Weights of a small transformer language model: tied embeddings, a variant of Muon for these matrices.
MLP neurons of a small language model. Each row is named by its layer, matrix (down: output weights) and neuron, and shows model dimensions 16-143. Each number is 128 + 32 x the weight over its row's rms, rounded and kept within 0 to 255. Numbers have three digits each. A neuron's up and down rows have the sign that makes its largest values positive.
A block is one neuron, or neurons of one layer that tend to fire together. After each block is what it responds to, as a language model described it from the Wikipedia text at the highest values.

L5.down1442:065078107127146144210095102146151110136093130095162035111139174136159132176155143125130117118112159095104115147115089118071129171144110200131158087152177128108139153130126094185067159161052145184120162135110104130143142135131144141134113149127139112100170145161105089165085152089162140149136112095147132148146091163156088084143147154162120146139114087216149147061197119148083144115133
Responds to: Opening parenthesis after a name or term in tables, lists and infoboxes, introducing a qualifier, e.g. Decision (unanimous), model (JSmol); also word pieces inside table names like Hal-m-stads, Chel-ten-ham.

L4.down432:106155079115096130136122094076118133093176108188154149139091161129109172134135161129162146118131133180102096141100130095174108128145121099143104131067117096154104095113136156129080186117049173149144095132154108147086136125050103145140108072157096148125166155113147162130100107150162102119135098174129094085092102189132118136179129142125106138114101145155052141113142149159176081163189
L4.down624:123133154110120135138143093097137100116096141083137166120106128133156161145190117162102147075113101167084112140166127153088144105092162078126135089075135201105124106049142110099183138085130127180053070086140017143100105120097118161132146119147128111089192104130141070209134079149147096109144165116158157128125102098127173096107098116097139076124074145068115116106115149052128197105152
L4.down1096:204105139120146097135115086115077071175109151127101075121134168050126173072176144101086110182080153128111098114096125162160092139150109073068099168135162130117137107137151177117160128180123104146150093153068124143061136176163135098063128121191125167111126115143143115114137119095094174127098098151128128112099113189111080082069133176078163137113083136080117215144106147114126152120110
L4.down1134:150163182133108109134081154107123163057141089177152114092112118106116102147110116126161056114059099123120104150091146106159065142116102093088143112130075135136155148107161111151160142060146117149130156195124102151150120135159094121132175093068136131129177110143113134184167172107129167136132169105084164158079097142108140102149126148169125133090115137134106122091017134094101128147162
L4.down1146:142146097093169116113159122092162144160111174148137100190111098164131169153086182189087142117182168123131124153152101124102130078147122094138122180097144138104092144134144117088076161148117060107123155139120112125164115033086146100089095071119073146188100152099156143106174119172167133130166120146095112163167182149127118068087103111126088168087128158089127163130077081166190070176137
L4.down1288:130136212091138115135121107129160133105165148160076102163140112067154088130128176090091198070146135166130135051109115089136119057093166111152144106150129136214135118125151112196120089153105131149167069088106111141082162138092155115148108117084150141117138179151153138105055121065118130108135110129115170129086109125090134147103110175110157153141096161109055070085140192117150092173050
L4.down1640:154092145102071137125077093148142137123120135073193126130155103197097184118123074147194103177167165128151109104129179092169076066102085143130163157130154122116127117209194119133113111140158094113151127096172128090099101086160133084093097160186173121135106059162088111090123205097185152050147185127144108084128113135165162144156146150126160105142140179161107103140115159121102195143114
L4.down1706:132113188124065083132122150134100091157136095142085114165129121130099046160120139103094082112197146146114121165127091148087141123034164105109122082099084162173121029115172101165104172145172142100110147160150136138084188113104156070135114131144108160145099177042127154173107131121089114082119146142154113118127147169118075104098084112184099143098085126133158119124163145108094123174097
Responds to: Digits and pipe separators inside Wikipedia league standings tables, such as win/draw/loss counts like 1'6', 8 | or 10; weaker on scattered word pieces.

L5.down1141:106172095116145178161157140175134124137128127081092129171106100068061077125101159196153161108107090146117082150159103064138099138109151111132125123120119101054116134152152085148102164108109141147132145175146142186113143113130158122164128152086141147132130163131088099113179115083092162140167044134160159102157092152094128146113095118113160120162130151150135095152162116092160155127157
Responds to: Structural tokens in Wikipedia tables and lists: cell pipes, numbers in stat table cells, dashes opening list lines, and periods after track numbers.

L3.down107:132117082176102124079130132136111138142094104117163093111079136153123100134138104148087169116125113158106095101135143148123132106179103159124118061139091109139153129109092135130162177122056118115063145042098039158085117134120104129183137109157144081143144207153097134151066081175099157160122129116161129172104119163161130102097127139080079134124165099127150130097096148079121147142156
L3.down203:118157203146120090124131081135086137067118153079128146170162168140134068151102207089135189122177127101135136165151166119109134091144101120165120083137108126111113116097168173065067179148145119103143162104101089149124181132157083133127101108083129131105163149086106113130173095178114166145157165145199145125136131151109112162115086156106081063116133103123143146110138154168154153138064
L3.down481:072141135115054116189093086116123165175064164105164180078117170141102083173119169066086111157120126077156113138088121069125136164145153122133094071180133116140159120138156136145124104177078159170107121125148146116187125171165160156107094126123163122124090176136068197120113094172200138120146110085146133145105159122125179104153085138090182099180163099155115062133115151101142147094138
L3.down517:194121152122122139134167101147119097100149154114117097123164230116122163124144125096112056126142128108119155109142148100162160140140124108145120121071100169118177138144136055121143108134043094128110165076144171066128202175127145131113174144135082153122079088152125142112134149092145094105089172125084143118090120122124039166127163112164145148164118153129099067136114151177140219103118
L3.down659:133110130123094129151104111069091139198099084111120146152115147156146148125124196100144151101169134100110136134164162151122146085180090147135167113127205107085135084048138157150109140159112142122120134069127119141184135246125155142206111136078111108116154033063129153095149155082169141206128136151153130129156198127110082144037122167127095115137128117125123100177122117112096160114162
L3.down693:147127112183126143125140083114110166134150188088133107114102157085142117138082138095115172139117169168112169145180098086071182124133145161182113100152129094116171142144099165136170118111121148147139128134095096139154148152146133138140132060119136101125149089092106104133115133196122127116108155164156171180094125128126145155108068165140152127142130122105098118137145101132134142149155
L3.down1214:146145131122150128179157148135116125159099164147116160192149140100114160089145132103143094168129159172131118107128110156125099136094163128100169122140173154095149112110106116112160114105080138133148120117091099136176128196137143105122171160109105097071141144169144173146110119134133158163073114125145150125171147166119145109097123100102093136121142131095107127102113143137139191078173
L3.down1352:144085102102115118177122098119171136074087181106184151144150094147117098130139131136104117166108181129112130151121165098167137090062134135109094150155081168176133140129139123238172044079109073101157106119168112102105149132086102099116100094191158098107173150151117111125070184144130221124172189116144130067157129081076116124090114136109125109108144159186090152151129152094115126093178
Responds to: Standalone c or C tokens, usually split inside words (Dis-c, ex-c-ept, skys-c-raper) or as °C or F.C.; rarer cases are other mid-word pieces.

L5.down425:166102123124107178122187137115125077163073128126090134147172122155082092149164079127109118152104163192126128151171132141217155108073140078201090158097164129130138186091088211171042137144096136062145107070121119105184111139100121187126161133107154101087140119129069142124125104189103086112110102093124109121136158072084137109109136161141166122187154138178108093063157143119125143186156
Responds to: Short word-piece fragments inside longer split words, mostly "c" or pieces containing it, as in jockeys, sanction, convincing and conjunctivitis.

L5.down118:178149077105133203154111131156152180143107099137090150160074152177172087137182165148167135108087220114147142117091159162140114102143108157079168121135173099080178117139138108068039149124125108120160154108106094130139140114124174141075124144135097116108154155109140178168153058110118132155169120146148172061118104118115143173140173151167132149199168089159151147113112084150085195115110
Responds to: Final pieces completing demonyms or language names, like Jordan-ian, Ken-yan, Hin-di; also whole words like Chinese, Tamil, plus table line breaks.

L4.down99:115135068181108063131195126127118134139135136077112138165166138096126125134147142176152157129122134134109119211146115162125170121137100080077129142100181114182067116106122112107070181206072182156155137066118097087163154190142186117126184097159101185111140160106082095113136156142104159144101114158102084201141124131103148130123088122159133096171163149131059168135094110129192143112168
L4.down316:071097131059132118139104108119141161159120102125141175076153174139109130063140159109088158056111142181096122100115154167115107102147137127130140182178109147163142073139150116109123092184205098079135153131177135091164121112102085108052153107139153115125127107161115124178169107167151122156131108183097161083128160144135139151172102135122128173124143164165080148174128130079172163113127
L4.down673:183125095135151157096168164153171105157085115122092085141150157180176165104131161140148081115132139120135173038135127120113107211164106106151081118090180142086055118121085168118102103168085128103130117100161116091158112095098118139086155187163126166108104155155128176138146147107155096104156130147105166131094149165113150069163139101124129138192115122100115109091081186106131103116187
L4.down910:144151084174126097090128197071101095085146199135148141137100114117156131135197188108129127049098099144125106071149108131116103126093087133125124171147129160132179122106177104164121163104130121114103161112150148104147141111115130102142164213141074092026095113121159079160069083169056123159169153148164093108161142107082105126163100123111111113133115146148124154108161106135091087087135
L4.down987:106097151102157130117152141066129089140137130149123123106087119138137134121116133173149196155095148151103102151151108152108158076120146074139098089129191119132133095143144115162150146119110129193144094201170128094091159150133120165110089094160108133074099120095096147098132178061151138135127142124086104088136147127135151099164184177139197082129131144144105107178155133142101054197136
L4.down1085:104164155171176136144160128107114139112143125152121133126131155146075096147120102194151135094089131074154082094115133142153093112138090116125071201058133092090131149115109141076131179181051092158098141179130132101092174081085054125091092174136124112107140101104136131109150177097150145109139134095177157137132179146115100169197164096149157137127132174148143092159112120098114154116171
L4.down1356:112093147144119072166108099145102187069148144193118154100202107127096158143155109126186095136150161114177120151134157148100215139088120173087098136163097156101118138131106158151186134168100127150172137076084131159102189129171085132139106119133112130086103080122122164184143096072149100110125087056159092090152091085096137138164070097110169143149108056099105157143106074145090114165156
L4.down1684:152157159144130131161137117120072107064116117110133155054190137108068129097114130139162102137139096120107143182084105114147069200163174104080156144160164118185165106181123119110174151153123117104097085139127126158113119124084129225132096122112197138135113086121149124116187128153079165120107098160133109163119117123155101170185092092117057073051065159105106159132086151167114134136127
Responds to: Short fragments in the middle of words split into pieces, often "c" after a prefix, e.g. inde-c-ency, ex-c-ept, Ar-c-tic, Uru-gu-ay.

L3.down145:188137133173160140167145121153088158119153107143162132194086163109161133129155132102074100098148179174104135116169180191164068133168073134164125079148117189205148163167154145062131155186143169137177155114081080147165182145122135139144110084132137176145162129160134087185099096174156153108108156082134119115118061103135143116110112163141138168145072136134167130156171148172127071113150
L3.down277:183115121136114072056130113171032121196095145078091159181131130154106127101093114123126127121079157133124151097134118105140064093110138150136117122106159133103126093136109155074163114075099103164178160118183115121203126134107113125105132169105072136174154055177134092189138112133118165127107110136118110122097153121110104213091100126136115094167120100141142153124117186161100089153098
L3.down751:076159126148154111115184131092122125187097086115087113099239134091193104066120140126160171117086142146161204120124129143168125096189124140124132063163143145122192102095174142122159144130108152103127166099170170114147130126097151146140136091104148164067107102155099095152138116108150124132084122055097156126158118111127139153069120177155139072114118220084127146077088132118126122053082
L3.down810:117144196107142107115139090142102172156184096095084125109144093152184121106174184123143144157130117094141112110069140185105113046147160170154083117100156086061125155153099085129140059155115145175136126172133169117148132062119085173155135123107153116117042131101130105096144119167110119175057170134225044156067125095125098123096107135143086184136110127162130122106129125118155168119138
L3.down1147:149120069117185095109174188149137149173170140144150074146108118212151152119081181091111128093103077141141107128169101127146100171090130119068173123140085162160123097113217196133170098133179206162098111116150134133118139148203086073179088192174124136092116174145090144138114157111105119125144089144173137085181097125131106113132081157145106108128095175046108136131167118111082162162137
L3.down1248:107122139139160086138113137135156135192127127133145084156132225161137105137117136179154121098149132104125138075170152181148074153166166063158112128124136146120101142110178121133164074129128069156088165111135163174190143156150120130113094127163160135101128131126141140073087104094101103091138170131142158115126137076086086117155172140103079071159134160156167152071156129165121157139136
L3.down1304:071085152143164164157135138148093157180087109122072090083136122111163134107135123132159103165099185152159122159165095145113067161148127143105119076159227085096164103101120144112116163136165174080164175143133112080186158130139085152120107119110124137113115134094079125129171104093115120076142164143131127106098142092134087174102104118024086182160121084118143153093133092119099114125136
L3.down1541:161129132135141093115139114167128177121137075114061099073148127138139119152118131078110120115158164197165074140118133122125093145152122137101099110132194053088141121104079130160098127116113119166151153131121148143135110176139123076170125108168173193077142103156143137132116136058118151109143098109158194094158121147119097126098068059095143139114130142115085134111146134134097106100160
Responds to: Demonym and nationality adjectives, often the suffix completing them, as in Syria-n, Azerbaijan-i, Urugua-yan, and whole words like Spanish, German, Indian.

L4.down5:115161126121160117135127124160065105095132122118159135144163075107127112170108118127094093130177129090169150058196161099150128111132120123143146070136139155113081121080085071142104150132132102194144170089159179111141161132128148155161086109146139107116089159114130124131095129171171128096142191146150163111099088080147095174140163148054134093201114160148115124045074109166142141151179
L4.down220:110144170070134102179139130140136100184145129112120079046160215088208102128147109119096110144126180133144156071181100117151102152143149175121166109050146029127131122116168140119103144123117172113228222141139123111172127139151121123087091126041121112081123134111107179110178138080150115118103158158122148121108141107155118154080114151101088121143126108119140208095130105139118133137172
L4.down287:067164135114131103129110143152169147117146038118141124150118162116170128143138183131186153149128139068165114135158101172105121109079143144155092027147128121185121106112113163104092103125104180114141072087113120107169201100167111154111102143152169137124088155130139113108058182102157054166101080115085128167109104125109085124136081141181175158156105123113154146169129094145125125146158
L4.down381:092108154186163175169043140182109164155164151158169065114141132077169112111113092126112118163161190098141190117097131143139071166209093147217142104102180125149159128121135176124086163154105100151161177124133130082196148144173067171067153129089115169083141172116141180143095078107172079123075128080134131179069064165131118119093114163048183111150115089140128167083149059139081140093107
L4.down554:066159143073198198078085063132090114117106119154129134157121106091133132118088087152127114121155157146129105076185113185145105183140133166149140115150145179128112132113145198102144194106062149130136150131138135108116083121151194131115109073157134154120118171116148138127159105052104119108168106106139164097080141112124152122122128107063150176130125143206105129093130153147111175082123
L4.down793:093136175143134086097114101118128153116115235128156161128149121108151067151060126118136123106193216147168191150087133123147091150140137057125173101062136139128122149108152139135160192112117076165121172135113109133161075085118093154109128131171091132192085122140118146128080143162116122101100138118092103130124101115156182144099142153116168149157163162130061117129153179165086081118162
L4.down1402:079091156146159140160165104092146117148052147108101157108147158090153130117131130052145161148115107180169119148101103125056079192125157164079090135145099124172168140127114136131139139126110189114169179124108110113163154146136119108113084089030107247143115096135143179146106178109208122108187114164128129123123100111103127156159103124121134051162119168079149135119078061130149119098142
L4.down1540:179039125090088213206124147157096120133161194122138144112071117058073134169107134138102140141155132144106165122147107088099065171154101183123116137148099124125158108084155144137110122163077086098078121132138092057139155142205085111137084142120126113101093129115110105131157092129104115116175133095166142083096194192133140148118213161154063091137134123142128153136145158157149082119125
Responds to: Final pieces or whole words of languages, nationalities and place names, such as Telu-gu, Hin-di, Russ-ian, Croatia-n, German, Boli-via.

L3.down35:095096095113192127162201155160091100114083137139127206117118116192083178098152115171085087157142115105109113147121162098164156103148123178131108112154087073146110104123117126152088153165157128118165085146110109114066109116139124161169107083115098107176110077174117071122132166114100116132138129144118183174106099115074157123084112114124134099153101156153091137171089154143079137127112
L3.down281:075127142134088091097060159155132132099094110137182152069118100087088094164081146186100112122130110161111146120176101105087149091152126066191116112116101188104129123162115135114178114151145108099134074098121171124086061134133125181214102124135122122167155146154142076185101114093148120164150133124136096147174180172089143138104110159095159162152165096107162091073091170184139159123115
L3.down769:166087161187133173113141163147075137210170146106110136159129146091127149134205141074124079161133163168146103122111179153118144149031087132166181087193099102118114188126133117112066154155120116082111112062134109143192114106110138125121115091086160181136126098109142149133112113114110092086113087141094078189117140154156115157144140119129144155119154102059114119137150223147137118148141
L3.down859:153125166135137089101173168094107068160096107129117093118088094139095112121142099169092128142151104118094157146129161113174097096125079166094118145143079151162119148090090118146072137105084129137147095139145093163109078158102129174108091155146150120126154104178167099175083125158140146142158132123110089195138114136126089119159118139175100152089140124147135077149145174124123151157102
L3.down925:137126149129140103063167161090124124078148132120112109131109138147094113150188119128113126143126123132121102109096144063142148100107134145083141126161118107128107121149193122171127153084117168085152136121090083110147122113074102162119078090189146159178137134151094156119134171109113132167160141127105153122187120146187080229138143129169140141127113131088126083154142110114113189173121
L3.down943:138170136113123114106124111199167155137151118135093173067114152182095127097082198111168114127156171121102117109102149120123154126155103108183101122163074111078140097070103115121143173096141129016154158096174103102158171143144122139107144138104131196124166116119092148137146097154117087130127111110149093158097157157143157179128107104058100109115141165151066183085111113126160114127094
L3.down971:089075078138163159133138130063181059151126113102131124114111109133085119111138111139122101121109117156137141116143088121130172104143122171114089094193144089128110073176098121137090163117132132101133112117083098053115163145104175100130068113149176144130099148131092085177173155091161108151150122115138091122149109188184157158123149132143109124163166107114114129144142116170130195164095
L3.down1719:084133109136156221066158142101086145144170136069119153119118089120148154131120108134144137137119097133101164176160136093134105154138098167138089115122145135169104083123110101133133156124120101131074156127095133130134133164101136124141107128124092138142147142143089141183182175143115111073156152166173105140159135165091064157152128174082128116113092112121193147095144120116104109121123
Responds to: Opening parentheses right after a value or term in infoboxes and tables, introducing a conversion or clarification: °F (°C), kilometers (31 miles), TKO (punches); more weakly, mid-word pieces such as Cal|ypso and Cap|itol.

L5.down372:106187112132134144119117138093148072142122079080149123088153169062125200158132151177115136090144177122157110146101126094172144156140101141108158081113179071158065170140115146151082063139125116113155149142091130128073169156138108131190184141156137101113099140143129151087121117116142126121120149179136128074108110125128111110139109143156157106159096105131070138129157128119140144125079
Responds to: First piece of a multi-token word or ordinal after a quote, newline or pipe (M in Mrs/Mecca, th in 10th/thriller, co), plus markdown-table |---| separators.

L4.down307:153130172119144097195095130175132147134112116110146100077120136090162147144156154135098168108102139156184139165141161119103134145128177064133078154130151186186119180123146110128145133162147128080083088118132105122091087166126093110155161119086128172119082109146134139148148077174108119142178095152129108144137104171168090119175088100129163103108112115073144153072128111104093089077121
L4.down526:136143140088129112135107099137139140177126139036054145164173143087091066166153096159126151132140087087103108096148100108133076113148088126159144067121146105153119149056138137063133103195173163094127147157105118148116102060151091144118179122099126158153085092152089181115085191132152136084108215137108136099071123152145146173128077138101119127164100124115117126152185117101153179166064
L4.down790:163189070152094072148134120143110130178124150151114088177123136110125129108131100100146142144118134211156107171144174141093138173126124141104112153160098133099113110078098119162140232130119085108143120121115130147054103108141097102109110145121133147090144073084139145122187140119108122107195151152084121093123134189034181143083103099107139109131107124113142110102155123097134176111144
L4.down945:104089140142143146113143157100122195124084091181199114104136103087106139145101117189063132112155076077110136137150159105153097123150123086087073080151167108123174146085116152143142067085133165129153093161133142161074100116111085109162119119137079130173170127068117156128121165151072163108107067126104123115122097107164140181168114140123089073171055133095116148151160152121129155153119
L4.down1122:139147158137143112134164090154123135112100154125206109084199138087124153108091185146145105139087125149159128153181178070146093080121111110133157083127111112147139184155132214086068107126133151125168116160174080136105119129115177182078104142121172167117174127155145100083178080079119077132103178193114111121119113164177146129154140142194111123094136142150120085151170158176141182045114
L4.down1375:073154131186125179080114110101130088081159109124084123114131111130157169086111147136155175167167113105079163148103152093135126159110133079104177155113115135132154058130152094128136130096097202135075104131162070091113141112134119135182181134176107181117133095125129113223189157103104130127126055151133077148143121121144074131146180116134128093110101135080157153093102146125135105095153
L4.down1426:138155150119101170128159145092132187129097124168125145146153190117112063051183079109103058164058127128128103150074099088130135141107154130153117102113082101182109175134116154156173148091108119145113103156165139122176095100127085106154125101137087145131089056125121135033068086123130159128210105130110165156169135136119142175105141116073128059117171101116123162169096084065122151119109
L4.down1456:163156069211101130091102137121049147141121117130139104133148062135193149072116091122071084138131145155182147123172084132092112150224134153110156116098135126143090112135123117112093133144108120156108099155149105116171146111054111138126138106163102160122104144144139166148137142095165120161091060136163136126148049078157147114062100092142155125117094096077123115112119136131104134167173
Responds to: Hyphens joining compound modifiers, as in full-time, state-of-the-art, free-standing, and markdown table separator pipes; sometimes mid-word fragments.

L3.down167:132129102084127188164113098054144180102119109141117153133133106162121141133163089154132203135169170142144146166095098148120109103213061111109065120086173065183122082137178182135091034138134154141120177135052193108122124097127099166149147160084083112125163199186090156127111157123184158133094134094148137095095132103131164162146061103174079085165112164110136153130153167143061133138141
L3.down294:097060160119141094117118132160164149114128055096105126165143179144192122163149092121089097143092170101122130085087166053150131052134099124158175160110129095098128184155126109133146143142128163132144147146145136124093166169047174123087130136122126115139130096091112144095161199105158179152098168085059147107107125090132144075128109129098143110155109175171083109113086117112111050124163
L3.down368:156090105092121155255083077107124100132146105112152170126145119082144076178140115107089078125093106096147191164115072125097087110155147173100095098155102138124109109143082165156119116167056139121137164181088111172107157136115130097103104158178148083173173069101124151112170114090162196084099145108131113146141120141116141116134174070119126172154148125127109057114158117138129146092147
L3.down738:152111115132197116205156115118072106108157135138099179115134140080097107134107147139139092106100135143154121158195154154186127108155048159165081134222129141126142092123100114148178172127130134169121119137115072123147051156120117094125167142105095130117115176136113196095174151128102087175161142168137115111174043099155124065104121120094178134179130097114131132175166137145128082129110
L3.down795:104152152179140153099097085104089127120147159096139090116087136124138141087144131095144195106160070162093117083132159106064153143171084116131122085151145130156115141121177100106124128093094128107170106089126090101176161110170118160147073088174121159096130176174103104092104187104119042159099113164139179168135106134148174082107155140117110098099163156160139134129081130167170107131120
L3.down1223:131091116149200146124141074114163167174104106135154153098100127120096137101091096114097117082145113105160116157180145128147161099154135122188160131092128137209123100127151129131139113159115151205177031182129130133091098071103088132142129077150118096174095161141103120089162107174045114104127175131092121143138167121197132150110157174085132149096145159077085136129156169193096146090112
L3.down1315:107122158186160156203092128135121097111151004104085090137196125118173115136098082105134050044136095127091146081139129109165117115120124189124108094014109146063122161144127155131137129121175081119100086062132093166135132154126118150145139129086064122138137141148103117066175140199117131105112177096125110098194145135133144140141118168150094160104132117149115113130144108136067105159097
L3.down1726:124102104111127107128130141112133109141100072104162079130133116130155216146103125102156154173173112135075113097131128109168140122128172122201126138111103157139146141111206095136151110161166147109169145174136165144125173137126125095144175096184151162145111181096098147112129129124138195179088122171104124116144146095111093114076132172155083172153234149120117132052083140110179127073156
Responds to: Pipe separators and digits inside sports standings and election tables, mostly between numeric columns like wins|draws|losses, e.g. "4 | 5"; also scattered mid-word fragments.

L3.down86:105076117118170120132092090116181132166142153161107071177122129127132140127160115077125123146119083123137148130174117106130141088114144056106071097077152126173201104111095108199153140094137114156117107139147144129196141120144129168199109118148032156099123098111054091189143118111079127084124081089119117129125114159084187177134118128137088145137137073103172121140162200139149119142086
L3.down179:113140149147161108141096119152103184150123110133178089157137109090148154076144139156117118152104124129082165101138089064124114109111161116169067092077115089051100108090099174182122080140105151139097099075098101082194128166140162107084114119142139113098080127163113152109059093124171098120131109137108171139136093173115158164117132105071162110126175152123076112074118125151099207126103
L3.down362:145108083163117133104126091067167144139127146191133146123160119153124120084118095147169071085107199120111122148137132121150118116204129101162138150140104066095135175079153133145108172127092080144149086105129078083130195144072117085077172137212122139071121114144049150100122187119169134119110195168101107076154105107109077094115110126131148126098124113130091165123091111094076115183109
L3.down889:138148115104177086140131099159149137147089054145123202131117187163123124121064088088120124124155125126137119069145161135082150139121110148179188107099124163155152139169113084097163147172133106099102127139162141104134132181126063091129115160176175137184119166147108075128183114158175110102114151110194126132105090055145140082137136118098057174108114135153125131106172184159181130175161
L3.down1116:113170145147135123163147076200165118112113112111187119133158137141115164117120175171169063187137156100064133128150144151147087117162136172095116121138103126082119147091092194170130089133147114085116062055178093086116173063145105171161133097182127091169111164179144111073134153119088116124087143128109109104115053120141164164161171165137162171117113072166154180161121169172085155169166
L3.down1271:148135140143089148116087079098114083079090090142112167114144127150097080162110035152132066126162027131102103143136130158143098076107117162178078101116137079093071154168127173091132102201154127135128086153153142111118110132178144129206156070143117140127162151146149141119131203131066105138112133131112163143070120134199121174139189077160144107130110100101102103107115176117129132176125
L3.down1292:133096083162116157129161190069211123148149164109127142140156125144153094085102088151169132156068131117178100113061123113138134094148119081103150086073123107190118200143103127105119092166154131143125161101125126090122145169113149070128101111132116188139172092132120091096100079147139157109130112079145087119125171108115164100100153090113140149097091131111120095135110125160107164111177
L3.down1494:114148134149042132131161145130104146157104194133150113086101136167124100108099134195132126100118119103145169110114119092128150072126137177146096094123103160115134126115157138107146125186155111078154066130164150169151144140154092177136154255058218117142119161165115131115114101103159089157124121123123180139152085073134174123126157134093032180092157092130093111167125061132167122148089
Responds to: Fires on the |---|---| separator row directly under a markdown table's header, plus weaker hits on scattered word pieces (vin, ver, est) and infobox field names.